From a checkpoint of a small transformer trained on Wikipedia: vocabulary 4096, tied embeddings.
MLP neurons of a small language model. Each row is named by its layer, matrix (up: input weights; down: output weights) and neuron, and shows model dimensions 0-255. Each number is 128 + 32 x the weight over its row's rms, rounded and kept within 0 to 255. Numbers have three digits each.
Before each neuron's rows, "fires in" lists the words (lower case) most often at its 100 highest values on Wikipedia text that the model never trained on. A number after a token or word is its count.

fires in: "more" 17, "signed" 12, "many" 9, "major" 6, "several" 5, "some" 5
L3.up747:104172119087156102094049085134076141155152163078128125127071127219062125121102167053130128139127099170086152105135136150181111116145190115155117173127131107189109148131130141137146161125153152169127171063112148116177124170130161130160187148139106058167151102095112105117092075105054099113131103178085114142121118068020141173149137157117113149124117134128168133135125173102097137117123136095108143099155141092139103075110167148111142106161120081197104141104139092071073119160129159175139146119168083162089117148128160143154087130133073145157109115090157101154124180157118091109142134131169109149131139142151175107161111125105121107154095108128151097170157077140128118138151202095158070110135122097171098087098081111120176142148055173159167170157123126071106154153094175
L3.down747:112084203163144169214177138103163102113112035147126126138164102120186147132137123189141090092131157126182090154113132097154093182062099083075085078163120128080075141080127116160122130165121144074138081151174098113112092120161113164108121157075118165104146077081145172103174157119201160160100145105148122124113144172236131131128100079132090079080164115130117136088129145103158154114175133116142158143126110114117155181129128128096159160101131123100130137174089136140139104093133133057137147129092159150158145126146095110112135104048187153093118126100122149091099098116142133123136106110058130148105139130064080167134172136139136126072131145083140109164128170123103104113098080144097148168138168167072141124121182119149085154108196095110112088117144128128179136063139109

fires in: "as" 22, "director" 16, "senior" 8, "secretary" 8, "team" 5, "company" 5
L5.up796:101100148118159148145150135203139135167123130143153101108132098094199135086129095100118147156099114121101158158122120177109178125155093093171107141134156138162099168151115103077087143091176124153103120153141127121148175135122138103172110137112123112093092151150036087159106104053146134135188169136090144117103075137127068117133098117079091115128164140195111074140078167094138139127162115141143200075199113116188063181136185097137074116118100115191082184132096164095145108134093141136154171106161149128160056126126112116142131119203114099102108062093153146111083154100160101168108067115158126159087143108127134118072142148182145154098140171087133134159109186172141140141119166047130064134152114112126132138123141050147079179156086162150153108124105144156164134125146145
L5.down796:185156125122126145162137117172114155154082145214168135117097175126059129151114144139135126149105117119097089063120104093128124125146156116067155160144107110107139174187131136180128173128134147112142116092135110095159032094151112173120114106089081135137134103137115188098132138114145158103121112113142152106131179198150134153155125172150171128145136103147131077093172132174098097147097111179114092132154117125048174132166139086103171158093112097056147104165151187119115116121162096141201164181161132158070165094133090120110068099153124111146187089194164125110123115135087200093121117179163127094160116119094140064142155127137122071085169076076123134094118093086132137120146105145111131149099121121105115104123145099153122069146191177055113139166157049153169097093126126

fires in: "on" 31, "sexual" 7, "win" 6, "middle" 4, "soul" 4
L5.up860:105209076151117125133148137074122158178129150185171101148134106183080130137102109139108089102126071130133157127123105211097118219103113114101104126086140111161161109145124099130157120078134100138122132110086116128113127165155164098100121097175093166137126124108118118166115170165088170047124088066097123110135089122142071140117122113168226147155124165125135104104089053180129163153152095133127193076135119125135083128135156111173074050136056149124142146166172115117173083166173126149170115149156125159123153085181080094142071143142157124110144158113115157151149125084118094113186164153085118158103139170107176103171128140140157082127103143070151138062125138167113123137131179133079075115140128083098163140130102157120206076137141078143124115110129183118113141094117152
L5.down860:164053158112120124103136102146139156108081112110077177121159183099138114174174148108154170155056160134155082115127160063099141075196071155133145119105127157143103107111129130103107103138141162145158204088180173117114158125070111106139057160104149109075104182108085127076130119111138120207113145112153098147097159095078173077106133164108155117096150075143118121151172160148166119077103150153139130120102130152077123138123114171155141184110146120105154094134133130146122204093076104079103136071102112121123128123078149126084137099135080146092112103123177114093113108162103142087126066127153180143163138108140090154114115143141077124181092123150090157169134133161111169147157056143107174167148132148197100131146202164102089086125082185101152127122168133150123175200110102

fires in: "each" 23, "there" 17, "black" 12, "once" 5, "white" 5, "all" 5
L3.up716:151071106156107135114151151145199097128146109115076163153111166080141162092119061151124133128100147095157085152087123127093131151165117148100111124138144150115149146107140099199084178164141108120095114148200079108078174194109138107041091078126129119142135157171101104188073146055135178165110178144110171136085146120135105148133165134131173169105186136180163133095164188121135188133076145112175151146160141120192113089148116121062123143105125136126120119095131165135159111147101080096178174085131112068148121093122139131149092195085129117104133078136139101148182176163127108102161117122136180167096150119178113146169135107119178095162119146110154153129057122112089130126144140129178103143134115146196126130094104158173082104127076058135157129136164078069079126168111130
L3.down716:157132109084097137102115106180116149128114079157160106137105163144117136142112121117171143138178126161157116101106177098098124105081141122089070138154108104122134091116151131121099184101121121085115137135122105125109113123161146172109194146076137123082116163140188092068146136132130143108125104065121178137090127102130123108102123113173103131165131142115131158132092107117141148161121127003112117138054112111141106117204103099132143116141137116158155158112153124106125142133146072157141159156105134084137106137166165111146049137133136101112135073157157112145127147085043129142149144127098153134118145151143092146159113167101157167090127125123150255179142110150121119153128135145106114152126164130128104126153073159119202099178130143090121101138151145166089138112124109

fires in: "two" 34, "three" 8, "high" 6, "few" 4, "four" 4
L6.up475:174195100139167115094148145165113091119144083145075120114145133141154041150119152114131178185074110155169144108150072053137133113136154137124162099159160122056138141060209159124091126121085112087100122157159200135065130116113140176161194076135124148182132161063108143170094162154178163090129106107103108151072134165105146103131124108103123144134147182129108131126137134140135169148106133107145106152111153132156123146147143174136105058063136143115099167147169148115107106127124136109116148135107157091108089114188158131127138199111130101118134122118039126171157125145148084125138065142120179148114154112174088114098113079127093134087120124086144139085075089117080093150118170092203115059115120131140152104176044176131134151152080097137138099088103103109153160129137069
L6.down475:112138168140144121138098149126126149160176115113149074102103130161103120152130214169108107178115116162127127159116184147111113088172064120128102126154115093135066080160086174128142122137111106128153120153097082105142170158083141076037139138168089168103095147154103068110105109150095088185108148154124113152134145138165091154086115126146125150137161088094047116104191126119124057091101109223088143108161108093136134077103115132158142170169137093153083116126096155100110204141131089122112183120107112165167092135049184130155168117163163155055119103081188071185107120125094139094143126123143123164142159142121165082135137114112121126137123171132142068109082195091194130120123113151103077162132220127156134153077150150124126146099113177126129169138160113125123136155140135

fires in: "government" 21, "them" 12, "american" 7, "states" 7, "spanish" 5, "zealand" 4
L3.up512:106043160215106097143097114127138140108138149146134137085161098147178162149098122121152131151113125107058139151119085155078134162078151112118167060226127123083133102072091125163086138173151137183074114176185116129085117164125091143131145126175128108084147084172167119137185187123108070105159130104151132157109129129087089179104085086047168136151133127130050079148097152118157154179128116155139148123104123100092132133107144089105113106122079149099108110137058173127089125117109162066107138089121139131141168129109134151128120155162153135213141164103093146139129086120136106151097141136165147162102138099082163161121142118125161163162097173069121137109062074141156122151163177066151131075144148127144144093143115136108134106153085116171146114161068170180063128113116148
L3.down512:135160120065096118100134129093203158127106157133120114123061105143124151144173116179129101083117137136095136086083182079099122067110120120153121186055123126175117098156122115113103130166110159159094161134136097101148152092172214122133139126117134122125100181172123112129156073121109123128137149121095142160107115120135167062144142151135075135057126148120152174092133105110118090120065137081122102122098102132119157179117144142121115135101165119158173136136190119126071142162140105189121081161130169133133148159151188141126162101083119121100114069135146094083155120156085142114168130161139087111144103117100097094140132141117100094122120151133156255149164122169127136151126172139110109110131100028088137147106132151140169128107157140110114108102154127167113127097162089

fires in: "west" 13, "northern" 10, "red" 10, "north" 9, "east" 5, "rocky" 5
L3.up490:100131153097200134105171153127105093166148128167155107129157107170093203138144078157173176152129085081115138099171038132167123154104130125197156094096161144091134129167053109107174148097072097078131093168179174149092158155128122122122122122157067117141153041126128067157214203152120137111060145125135116186100159145090121125111128110131146122132185181139059096049093094103101118127141108081118135114122105096158129107093155112124110125098140125126138117142143173118139068155135117164134197141081170156139101090099112114147129152114112077132122106135110141167144173094137150153124149145143138141176185138130120133169128144104078145100110170142114169132116161120119173126064095061083149136097151106165141089114094127134119108205140100160143172157089152114116122206146114
L3.down490:090149155109151117084093147170142103172114145119138072130165132142165176136120131196165130138148130099170088074162126123153111129064135102118129075116163089116137151148118137118190128159169099127083154163135151122106095110108133164070163146151079118138119089134136096178184152155109108130107124148104105141105150109112100103122107106136133086119154159123034130095069108099189139135117142000111113110122078124171136139128103106176111119160139118113153131110121131099114090224127117147146148126110162110131119098120179143146120130077161086093107061158142086148191121096127156162113129112080186156164120129141141140149127149080085123102112115131115255143101139131118115126078106140130109206108169091160093147118091123096115118168163117120140170113094143118101173150156100

fires in: "which" 32, "that" 7, "mclaughlin" 6, "earned" 5
L7.up115:106101097112122129163143083075093122124171121051167073115070136085203100144142135143217184125071139165110177202135132142090159132144116120128161074136174098097079123115081149125117147140160139115166108136162113131080161118100091122111124145145184101106151142223066077160137116121160079103129175140097130120161117083130155182110149064145167121154151107102121169147123203163116171162151128122150129126146136144112074133171172129056155193133059112077079173149073105101226128128143105109123107111108179100122149142122101130138173119127148151142124115154144110124113135129136084138104083121088130154158116102171103111088189101163093141081163164119147127158137133175090127129114162128119105134150091117118165126063120106133069173159101094148118125093134179103136086166105180
L7.down115:183143095132167132060140126100096114098194174162118134140159103085111145107123147181082153052144140162091133138142109140108119142108131120165067090151124119097110134096162167151169151132126119137143131120116113111162119150123148093174111109121076175106132135094144114164093124135145119143139142152138120134103146122129119140142136177140158101094131090153097160154159115128138120159058126217125079129119209145069111108137116192153148103142085081149124110176110159105098126112102117095158166145158134071107126106135104144155143107182152153165191159119132111159166071136079129138118107177133144144089147075105122143133159111113157133068135160157160000133111133107147105101098075122097153132103182121116117087152170132176117117167135114123136197165151135126104082160116089

fires in: "m" 40, "1" 11
L5.up282:196138222105170090140104160155180113120163100139113145106081119126116171153127190106124172134112141168107167108123117193043153127142213150173146155092146113139160142144138169131096165237149116139103125207122156109099131107138177119143141115137075104141163098131109077171111124171206090143103123136077140084091122144117143116137140125053119162116117133151144089115099103096178112146154096114146098133085169112127057139092124130095104156132113126091133107136119165104124103118140124077109168137145127123176155119122134105163119098107096054129114121112132124138128168099125170075112116105196117143141198160171201199129128094158083121092108134064166152149103152142087155092148112068092111110130039126137085147166120093114166116191145130064170142113112152135126114121113112
L5.down282:072123086228175134165161133144156158076121134108126138104100128131155062140114166098118120099102124134142118193117100123119158129127094119145109127140111118152126077133187144104151127107185120150095162180106121134127114143166174177117140115151115073085055153137223116106058107122070141122108181081161096149127069149143107230076121159108224141107136096172124102137166119116114158123121155171110097173149154112158102163144079108097115141110142160127139113137116147164096109098140071081179149102102166095119123111123097137110135127125122154150095123095121110134089126090172125069097103087163183143061085117146123089106151133163161102180125146101122109156166110098155127154122177119144190083094097119072135198138107137179146049187131084149137196148139140134135092110098142

fires in: "many" 13, "years" 12, "other" 8, "during" 8, "due" 6, "throughout" 5
L3.up848:135179087070161108130125151176126123105143072135169082155151131051140044096102146092170112107112127116091087062157149139122125114125107134166144111116091121078089144125138154100155104162117212133127107105166074103076137107153077143087167126138108140109200070108096144132144145165070125158130153097136171116096002140082119142202144187164130117092119110167075137127119163124168143094123118151173152125113126104165139148004179106126122138095121113135066144096158127111087122175189152089157173169113101153139119127110122130160156134091099141179131057119095116154116136145126137116109187121178141113131147164128141126119102171160114154150118130103150143171089087134152086103188110123131160136124148100158150158144167164113127180117109104166084154142051102102103148123133161
L3.down848:132046197147102160104145100105166143110073164139100143144133175161138219183118095163081109156111130141141156205088124150162095144116112087124153145134093097122147146118148114134111118083099138131106154147120141164184088140148189101159083137124101134132107124133126168137109122127149147086133125134151101137155233128192151139021096073099115100143146100135185112123116082111094122136117115060107114124103134164113118092200113129140108144150113124135205100121095130100091131150084133121117084111096128121122136138141092141087106091165148111066114208114143107107168105085096156123158105088107114121144126100134079142112175079082139099115102154154103255133148176148100169144150108119145135154130072165073094060143094108155133086118129138114098111094182184144118136154122066

fires in: "by" 30, "be" 19, "been" 8, "play" 4, "are" 4
L5.up430:141172093113137152158145154117087145129156141127105153116111127056091065132124123145184112173144142135116144178147148125141093157190038134138076142094133128215118151120149119161138135120096149116099124122124126138071143128112123109159076153095082053188129196101155162124071153172137097159109161143119093115134063162074067141043154153096108188142124157153100100111135114162142129176123184127152121107072122096100184145105161090118103076136155114120168082123111100128144150164073140108131093092137172163122142071180071118108114164107124096143141149119132117136107078081114160147146149145086131170103133128089173093099119139066140133092112106102181132138127098127155075133163100092177156090101133090071178094083111127171119155188093159152134149179109111153058129206110164
L5.down430:149115109110107172151147162112177133161175132151137156171125089176084114133139073144155152109141195066170104146112088177107189146101204093125151112173119122100125084140139120091098125113126079151138159156155123122118141147158116130113077101130214129135126114117099072119147090152117140114149165070187148105147151111130132126099126094114043121138145160123185161154141201148129128150096054173099122124173123092113127124187048146161072156151084138142146178128129114190091100094122162163143060098105098078052158090074094122174133141094096054143085104164121144139116131159096134130078118156150117131113137158149090139097145094127158143122121157108074168092137175187146164134124126167092052143090134102155100102131163102128172166100188092167095135165118149136118131092099072

fires in: "be" 44, "been" 9, "always" 5, "only" 5, "not" 4
L6.up641:117119064129141093198103138112095093137078096089143151091159127084104124119142148163177143112083124076121141139107191178115144073182065104160133137111142147094080185166096135153155080130088195060122144113146135171076181066108147131103170129086080156112126114177137113150112114065153088144120147137112148101099126063173133165139107084115098173135095136143198166100104179115154112123117115118081130131136120133120180152116122192121129099137116100077170167080108133129182107082126160109101176140120185141166182104145163110153143140224137095109095079083172034133104140142143157119180083084167118129155216112166136121124156154194139152125150151155152165151138135106098079098149078096138090132162118117099131172136110146122132149124121115117147156100128107081102127153118171
L6.down641:136114125161085107065103143131146091171055154137158154132141139134096096074138174124147133138162120094173124100108144078157131130169103130114186133150109145094119156138119165130131111118082119153120102124171142121153146116145106102188109090091136103138124103109112134127097058125159069176157117097116070162144155159096129135111135155160147152114109161158156163137142136143113076114069149178128046161178171125147065150205140181135101102088157140142157173072087072179093144068101151079114088150147174106172092159132107139091124136116143144143139137189112121100118157125127142119101128133137192133111153122085132166118097139173130149098164144115131010093118133131054102131112091185157172170165094147184118108109126052172069158201153103124114082149143139042129181140163116

fires in: "on" 26, "there" 13, "increased" 6, "therefore" 5
L6.up204:166124189127157108121083143123130110151082097098164165155143124058147153130120175083144119118096161105097146120164089121112089120141094194179131111077113156149165186088106039151141154128061118055136131074108092141110161128082130092091128090126174188122145088210139119104113168079091123130150102172067100133180170088050151131142156064124177139131152112157123172072114109116138154125188125106148075145126132119177158154118111126127080121127154096109108143134107128156125081149189080125174136110145125156147155112127137106195147126116183102136096106093060147134106193134154098101145117060149135095115170102127127168129109139140103144125121210074126142115172094114156167105159083143095154143108083122162174088195144144118141156129140177112172173128124078073134120136091135
L6.down204:100103191124138172151162121128152119187024198133121131114090127126127141087132157108144134149126102149159131139089181151135187128154147062138163126155170119192150110112119211131154125144133150186159140096116171114159136162105194082151137098210145120141136150089160119111120142083102079059124114153100116110157142148119128107147080114193135147124104133099149157120139062134143059192145158207137119104103169179137163123179145104126160094125093080108160166165106125109096148162122109131040173079101099102172108176071198148119121087108126129081136155114127115139129100138089118092119107051140106123119116111064146142082154078139126149137116138137140055155137125102141165123131096092130116079121103106159135153108108131191073046176095160147135108098117147102140100118115144